config = dict(
    vocab_size=16384,
    activation='swiglu',
    norm_eps=1e-05,
    rope_fraction=0.5,
    attn_scale=0.125,
    parallel_block=False,
    lr=0.00618,
    beta1=0.95,
    decay_fraction=0.829,
    doc_mask=False,
)
MLP neurons of a small language model. Each row is named by its layer, matrix (gate and up: input weights) and neuron, and shows model dimensions 304-399. Each number is 128 + 24 x the weight over its row's rms, rounded and kept within 0 to 255. Numbers have three digits each. A neuron's up and down rows have the sign that makes its largest values positive.
Before each neuron's rows, "fires on" lists the tokens most often at its 100 highest values on Wikipedia text that the model never trained on. A number after a token or word is its count.

fires on: " to" 47, "t" 29
L3.gate30:141114157116113101139120160127126157103144103099137108137188136123129076147123125152155122128077101076077117154158105126125156142105104151100133130137109116135116136139130106110132113165136091150161137138129154152134106115142177122090148132098160161111163088099166131098134110104115120125
L3.up30:102104101131127111114136159126165202149122146107083139125153127175107099112117102124115110103107083151061148127140104124137097114103116134111112127141083135108148152159130097139143129119130117155182168116129075176088097096138161111117147109143119146147152121093141111138120148124109099132

fires on: " |" 49, "|" 8, "51" 5, "be" 5, "71" 4
L3.gate45:114125153089152141100123106167112153075112126108149129099139138101138141126125159166091148158156188126147163128119096137126145148114131157150113154136135126103122140139097162159104095087140191169130128132111150100114112124097166142103113156090159148181105152108137127189136091123160083114
L3.up45:073115111111106129136118117119116121171085094108116136131147106117105078118112145153107144121154132131106068132118179130165133135149120103110130146122079173113121174133133103097112107138144134145127109094118114111128111113177159135132099114124151163145138117137137148127147150125107113147

fires on: "0" 20, "3" 14, "4" 8, "1" 8, "2" 8
L3.gate766:106164105119124163125132163123115129129159134147113143144112114062094150120137158119120148148098110110119164097157137164112141172099166115152095135140155115147159116111117156135169186118142142115086137115136109118086129121121122087131134136104119134101113171132120160124148127155122148129
L3.up766:137141139122151167123107131137139093103112153162113140177130137059118132136178139079166169130114110158124168107148112154131123184117155123129118108121141161067127156126123102129127124104145125131137151128153116169117129133159170083151113089096120140135087167143136097073173081133133119175

fires on: " m" 35, " list" 13, ":" 6, " kind" 6, " in" 5
L3.gate848:133107150133080062119112148168124111149189159131158120127084124112144101108155161102127141152076144131141131122125110174157131087161135106157113086132134112128101079123122101133152159125166148178137120104136115115160134092137146146138158154133161159134178139116133117128128148104123116139
L3.up848:104117138123090142146107139131154086104159104130102129136120123120155181084164101095140147075070109148143143188161144163133078130135144130144132142129136109092090155134102162176167112125117165131115135108090122152107094151115142111123107101165140154109130132145134115105104164150142110133

fires on: " Party" 26, "al" 19, ")" 8, " chart" 4
L3.gate837:170115154132124168109151135099133061125122125123092124149165106128172096095129142108146164123137144124154091115110118145122138117131116128082098087129155092133122109131141143143164126104136136142129160135156137157126106151093129084143145063077086126152134129096106130116130119115147125169
L3.up837:152129150120143110116083138123085146148097179184134129136144155142125155117133147085123155150156111101138122131135096131108085121120146114127141150158111132133141167141121134086133104097131094107122101141122149119146131149172125128096153156122133135073131126131133142107145178155143124088

fires on: "um" 49, "ies" 8, "ise" 4
L3.gate458:184122124106123101120092178139169138105124117145156111119117141143142134127088153099089137156180125150138108156113125131141171141084138103128136158117121118105094134121080119133116168151137130110134119137116129111134079164110173132118067121112147105136122143129109111145111161166100146108
L3.up458:119147125132152124121159125154167155152097119118125087094143124151108134112173101126127129112155106126075133172148154123134136164148186114150081144110114086165115165109151138101124146162156146072140153147125112117113136127151105139115119121114114096115125117138140164081107130131097133152

fires on: " |\n" 36, " |" 27, " %" 16, " Rank" 4, "ind" 4
L3.gate249:159103136153126118084119084142180132103181143139098127109112126078165079132119162121131134129136086131124107113135133111129128126187149161137158118143155136117150098123146111099181085147140101185137115103130121120147167164132136143130135085129152109162179072158125170155079126111145166111
L3.up249:141141140124130126080086139094096111112112120119102091138093143141123135118141069134128101135154153100130164135134163137128126205106122158134102162124158154177148140111119108152108146136122119170163084152129145119124156111129164145100179109137140102093112138153135108132115140112129068127

fires on: " on" 31, " for" 14, "ro" 13
L3.gate720:142123106129128149166104105130085091162106141132130127130086125153090115178093146130139122147087127112139146113148138152112108142116138072098127120061147120146107114120137148096123115173154155155116081154094121123093143134152102133139135136091130133154085119135160124140114111137161129132
L3.up720:116147137138165076120151085114119177108111146090169143108120135114122108115118146175131146125114095101127127125140135119136179149104131147129131134118094127103138110137132143115107113118133124140119141114122179176138139096120133068115095147135129103171131124153137148099115124175116144126

fires on: "ar" 19, "ath" 8, "ur" 7, "it" 6, "ir" 6, "and" 6
L3.gate429:094105125138099156130155123157131147053097118065118144185159145109175085129140155124129098116126116157075142130079106141161190134154133117113157118107119149165113111159131145125095112128071153151130140129127139097118149138109124104133129118147119119154172139111122117106119133123120149154
L3.up429:168109112165145123134128157082123083093143127087132118186158105117142098183115101131078079130150102139151148120144094121100134121122130163159146126106123123103115084144126185143122105116106144175125143136124112116138110134162181138100111101144121122132136126150131119125137092145127121138

fires on: "se" 17, "ade" 12, "ake" 8, "ee" 7, "ne" 6, "ie" 6
L3.gate73:111179128147134155117130102120148130107141147124148140143130151170157127113113140142160107125162122076114110149167143125129161125116133084099128133109115107113131123140136157165182126122093105153169142111145117136152129138093100134157117137144145142121152093159133141143105094087120112140
L3.up73:193131121137160123105111103144075159111117107142132138142104111083120153163151218137146088093119146142107107115087141113116137138153131104119129143127126146139125126157095155092096121142126146176129159161161130162119113088146156154130117148125140160142144173114117142140138105089159119131

fires on: " be" 30, "in" 16, "ally" 4, "al" 4, "ly" 4
L3.gate852:124119114105105127078161144139144150108083140133119161154116146148125108174096133152136149085071141122120092110130118091152159116101163108121088116132111126075151120124136157147103154122148159132105101116146135113121100108137107098171139099070169175160153158127128137115113115144117105094
L3.up852:085167114108106126092140108121173171065149174140128088161107109165094118110122116145168112104117173111124088113148158091160130145175147144132144092135105155108157134116107136131134143132067140111116085147118158130089089127142100101112147105102151121146123107089142115115132091146144116119

fires on: " and" 53, " /" 19, " or" 10, " ft" 6, " (" 5
L3.gate747:153131138079166155104144161193116141120140132102111181087117170135136114122134117155151103120137150143098145139138145135124081130124147139082130147138107115109093154143140156136127126139115135093138137126110121124108136117140150148146108097088146093118158120097156100150166114155136117104
L3.up747:117129165079117181133148115091149091133132140128133113137147169138131117129163140151144111127097116199173152122105118114086137119130085122132086147115175093145133129094130162162132117166131087112138126123135141132109122167130121145127124113096091164180103121154129136124127165139124091132

fires on: " on" 19, " to" 8, ":" 8, " in" 8, " described" 5, " der" 5
L3.gate877:171077136090133106130108136130103133095167134136142132147129132107169106102086096103136134145150136094109111158103133163097154119092102135126156106116165106105115139136138153102103130145121110163139148146109120106144153121134115132122109101179158108172137125107145124172132147128185118111
L3.up877:138093081101104113118126114166061117113117187094136160132135093110110146098130105107090142164103178096183108182128135119161127096130120110186124119144113097159153097060104135162135150127081136070095123112111109157145146158152150123123133132112159114094159145123119158098111119115167183158

fires on: "ol" 41, " Sol" 8, " Sil" 6, " sol" 4
L3.gate590:157125135099114154115097110116141091135138136143180148139103131159145126138160110096176124096087102126158136125162145089113049102124125120126107117090143126133093142134156097170090129124138145125103124116132091109082108124156165154143088104127147116159083144135153138155166096134165138122
L3.up590:133154171116186122160108110120182085083123131145136105139146139137127122125119134155089112116132125136145104162142155115104103114147121113089125092131145111155121119107132127138144095120157124156139143121176123125105089156151146100153149137125100116115073126147170135161132133098157121126

fires on: " /" 57, "R" 28, " for" 5
L3.gate62:141101127134088113117108143139098135142129131132190132162146124169100116128104123094163101121121159130104125149155160111127145151151134114135073133101120129155167155122081141138075111122096160133150147108119158151130150103084119137113149155083136129147139124114146121144114129139086136098
L3.up62:116141154102163144151065190145150174132131096097161151081092146160132104136153192105141133113122168095105105151162105097084110128095100127123108111123114083152110148138059101130101146124143132131122160152107127125122149115106124127126192144132080125173094125105095117141143118127098163117

fires on: " (" 20, ")" 20, " \"" 20, "," 17, " [" 5, ")," 5
L3.gate176:095132152139082107146111150125110143123172149143149127117112129179135180119083142090123140156076149137119116118105114117158116160145126116136105146140103102171154148110108102163100138130102163128118156106168092128102127095159178139116118121126143167121114115108161096160136137158081124119
L3.up176:131152154142153141131136148127132106150101128117148168097137145118155137128122074148144140099139187151093111127133119075154132130130153114119138106111140114102111128074152148117129097117138146151142109063128106091171140116102093138130143143123140108108166107105155173113182105137115111155

fires on: " took" 41, " take" 12, " taken" 9, " takes" 6, " taking" 5, " for" 5
L3.gate293:107119082177118073125124104122124108143147124114171123110152169134133095119145097154126108120112103124110153161132119095125184132171135152170168143140131103062118101137181108136136113121147150145149130148157144150132142161123112124127123146109158095138108124082148111095131114115162147118
L3.up293:128122112117105122113152089122106108144103153103148130069116105166098124151146147118143142076097117113135150118126121130133144133121166102134097094120136127077155119123114133141110137151114123156115156135116124175118094129114130085149135123140124170108084139171135107116094131131162091110

fires on: " to" 16, " for" 13, " in" 8, "h" 6, "en" 6, " Won" 5
L3.gate162:169142108151156130096133142167119160131126127122125144117099118045129163096133123094100129122124134137148084172143153134140095157105102139107138170091091069135150120156081124155188158130139178131098165124123132132162155134097170124107157138103116115129150128124136131091130093100102089112
L3.up162:151126124186156158085104117139131085119112116093118182128169137106134116134108124151076139134093140135174110122125080129160134135162122145092118113145128144097131127149126127136070164142140112157101156125093131117150193141127209108146183108119208141137160148158110144080136147165156131123

fires on: " and" 60, " in" 11, " with" 5, " &" 5
L3.gate731:146090138132131127180161136123145178159136151119117136134117126142139114124145089079153167129093138120107146132142158146162144096113130126100197123120100136171082128133121138095133124125068130087072144093126159130151076129114155129120128110190115097138136131120121101139125100127135171145
L3.up731:145121100122116089136186176153121143112108109111154157170127159092113114121141124101139116124076134106113158129121153102148131135179182104127126141100129114135121130172129140150100167134079116120101124077126134114115160113097123177090166098131150135169118133116155102106134147138091161124

fires on: "1" 22, "5" 12, ":" 8, "3" 7, " New" 5, "4" 5
L3.gate740:158105126095121132105130151150128115119145114165141135144097125102100124101170130155125162128109160126152128184175081125130102143092167122152095178113121077148151129119149120161131117137103086142183157159139140077137106104134115120141148076118141114129133103146113149151135159170146081166
L3.up740:138146126163150127135132134148120135147116150158094089166139115102139099175169178147113119149128099099132170107112104109098131094119120087108148168125173135139142143115120110171129145130109120086127121109116110166110134129125084098145089102121199138110147112111107127135163147138156128133

fires on: "s" 25, "k" 10, "t" 9, "y" 7, "d" 7, "b" 6
L3.gate194:139102102108110130147142090132115107164095105118117169159116164127131121126131135103153146160091130165133123146161135122116152144124167123128107139127141089118131128135138153150171084101149161182129135116098086101131086141107138110133113191114147135124144132126132125108162074088135111129
L3.up194:115133149157083109132129162091153141103092113170180129122148114164139116128114119139143108105124094075103135138102149099102144121143124116133125135105151113098119154103082124133162145064124148098119145123149096122124115075143122102131114119115141123126109139102171141146165134134138148119

fires on: " not" 38, " while" 11, "-" 8, " to" 5, "s" 4, "ver" 4
L3.gate750:141158096134143085152168123101163163092127139088159157140156113137139112122117091142179100098126067127085152153153080161150158097129124089138067136145110136095146148136167148168114111122109115172098105136108151103136133157117134097136143110106125116086161130130093133151115164155132193130
L3.up750:168119170106175109144108130198134126092117149117120124127136149131154073172128134151101108127129128105154137134138121118134114102095092120154099136118122138127111158158110179130136142137185124112142082095137115178154122147133162165166133148133129120170075113106132145133112110119080102163

fires on: " and" 63, ":" 24
L3.gate391:149132126082150162144133119158080147105088124108112178129104119147128144112190120097113131083142117142119149135076133129111161122161133141105128137114096110178136125141111131180108145129135108092126100116082117103093140106138111142111162116146179131118117138130162138118136107136177118142
L3.up391:130138122119156161168151092149126098130134139138115130109128087159144131178108132145143140145139138069121117127149138144119108129133145092097126141130122104139108103127113103122156135102149161096123109149089127153146098082125139166094138141120123151120155120135115124118156102101107144108

fires on: " |" 47, " +" 4
L3.gate593:091119158120112093136140120145156162129120115137108130065064156084134130120126148097112136159116091126112131140072107110115117116151121113099138124093150177145123147107110121132160153118108125160159120134115137124108121132117128109127131097115123149106115108068126096140112075150117156118
L3.up593:076113151163126130124149150157135135143123113156137156134137135111129111137097092136180117124131126134088138105139159116144098140096129139112150115097139147125150150141136107138151136119144093089141105089112136127113132119135177146152100105100131080092135126132141115092126131151105152104

fires on: " on" 23, "On" 9, " League" 8, "y" 5, ".S" 5, "." 5
L3.gate888:137137119099121095143128183105147087121126162162102134158112118076140098121184096122131149147125098191110114155114098117122166109138121156118144142047141106144101106140148112107161123152140109128134141160136137126131153113169148118130131100101129093134082119102139102121094113124145148185
L3.up888:119137145104125073113131130140115123089133097143141150163125128094109126118127134125180142123125119120101136105126110136180124160152115131069127132153128095106109145105105106112146103125160101168161186108139147123137138129128129124121168114092136151097124133113131131115116103109114115140

fires on: " in" 19, " for" 17, " from" 6, " by" 6, "s" 6, "'" 5
L3.gate815:131106090157125126138108114160100133125131103147145157152130141109120091093130132138082120129152140117113141129114166143150054120171116102074177121127149110142123164092152113126169086125154092186133145110119161116136150167135158142134140166139152180135131138127128115125174129164127118120
L3.up815:153111145138110105143147150130107129103118133131118142151100157173093123137082113160092131106099167091112148151126144104141137104133112132106133166157124135175156102106091106078142123108124152166148122119179126149185144141100120117123135130115137133094100115166121169104126090123098176133

fires on: " and" 23, "d" 12, "re" 12, "k" 6, "op" 6
L3.gate128:133137110123122096135139128150133143130098120090140153125112140127117129143110105079124112150119110123146110153135113119148107143124113103133147151149144131120140137105149122124121099096145117091142123158155122146178090139086178148144125066190110127128150130156104084150101108111180164110
L3.up128:089114115104099139164124160166132143112166132151152153143141114164143134119113086152120137146142134140160124075110146134158160099117125126144080111109137160112113130136105145100161130164125146083066140083176131132108091123137166100155126136116134158083097108134144128166117140117134127128

fires on: "7" 18, " both" 18, " two" 12, " for" 8
L3.gate424:122086103132150143148109132142141092134127141127135161159160173080117128103108131094098138135111142132116126169159133149141139139110109123112132146099146132088116126161152075158088144118111167098128136131139137112173159157108115150161147112126125111125158114129087142120123164056141121115
L3.up424:123147070140125126157121139100139142098108106152124114130107136113141099103149138134123162083163132131090153176112147098156078131110118153125150109121077127110109130153113125108122112111106111150128132090112117101118121115069113190164115144117120109141136110121092084088114133054138107068

fires on: " |" 99
L3.gate698:119092106131117126143128169149140091132128150116132133140111151094138156132163097140113105126188129157134160117094146129117137162119117171145146108142141148147118114111080170111113130155121151123114113104119073129142128132121101142127142112115149115159116128117135122148144132150107094116
L3.up698:110086101140143150130144082146128117145149097118165124134138117142092101123156075163118142146145134097137136142086170132108085147151083091116105104116148166145162082126110116102161113143122116181138157141157110136106110087120074125110150142110105148117142151140155073150114086145151125153

fires on: " trans" 26, "s" 13, " Trans" 10, "ex" 7, "ability" 5
L3.gate703:166144153062125146135147132155122104144124117100127130147135120138159106120111133130134179153118133106103136154135157120145121129117129128126073148109111107148128130139125108143091145139134109129147121153137143128156132121117121112110133125115151135109165125106106098130156087104138111145
L3.up703:153107144151092150167105134123130123093134176171132109129114151093154130174099128158099122184158141162148123153145132122125121139129079106113120106156139115105175086119092132150099131099099110128147132176144103130197117075144177174162116119148165106129143079113129141128114151136158138133

fires on: " and" 65, "," 17, "." 9, " (" 5
L3.gate886:115152134155156102101116126175146106174128154142082140161111108134151110153104128110124116154127112125112115109125122112128105122105101171099127118157141125161121099115129148120135133119119116118109116127113131145126111136113158145162178159122132150113131131143119115154121133104090104113
L3.up886:139091148113111162105098108122131171134145099154151117116137124140168113141148125137133181162105124089178134138138144152124112115115120142123095128162144116143156113135149147111122111132106127098128129116120089152174148135157119178130125126135139138134107146139078118149121117117128151102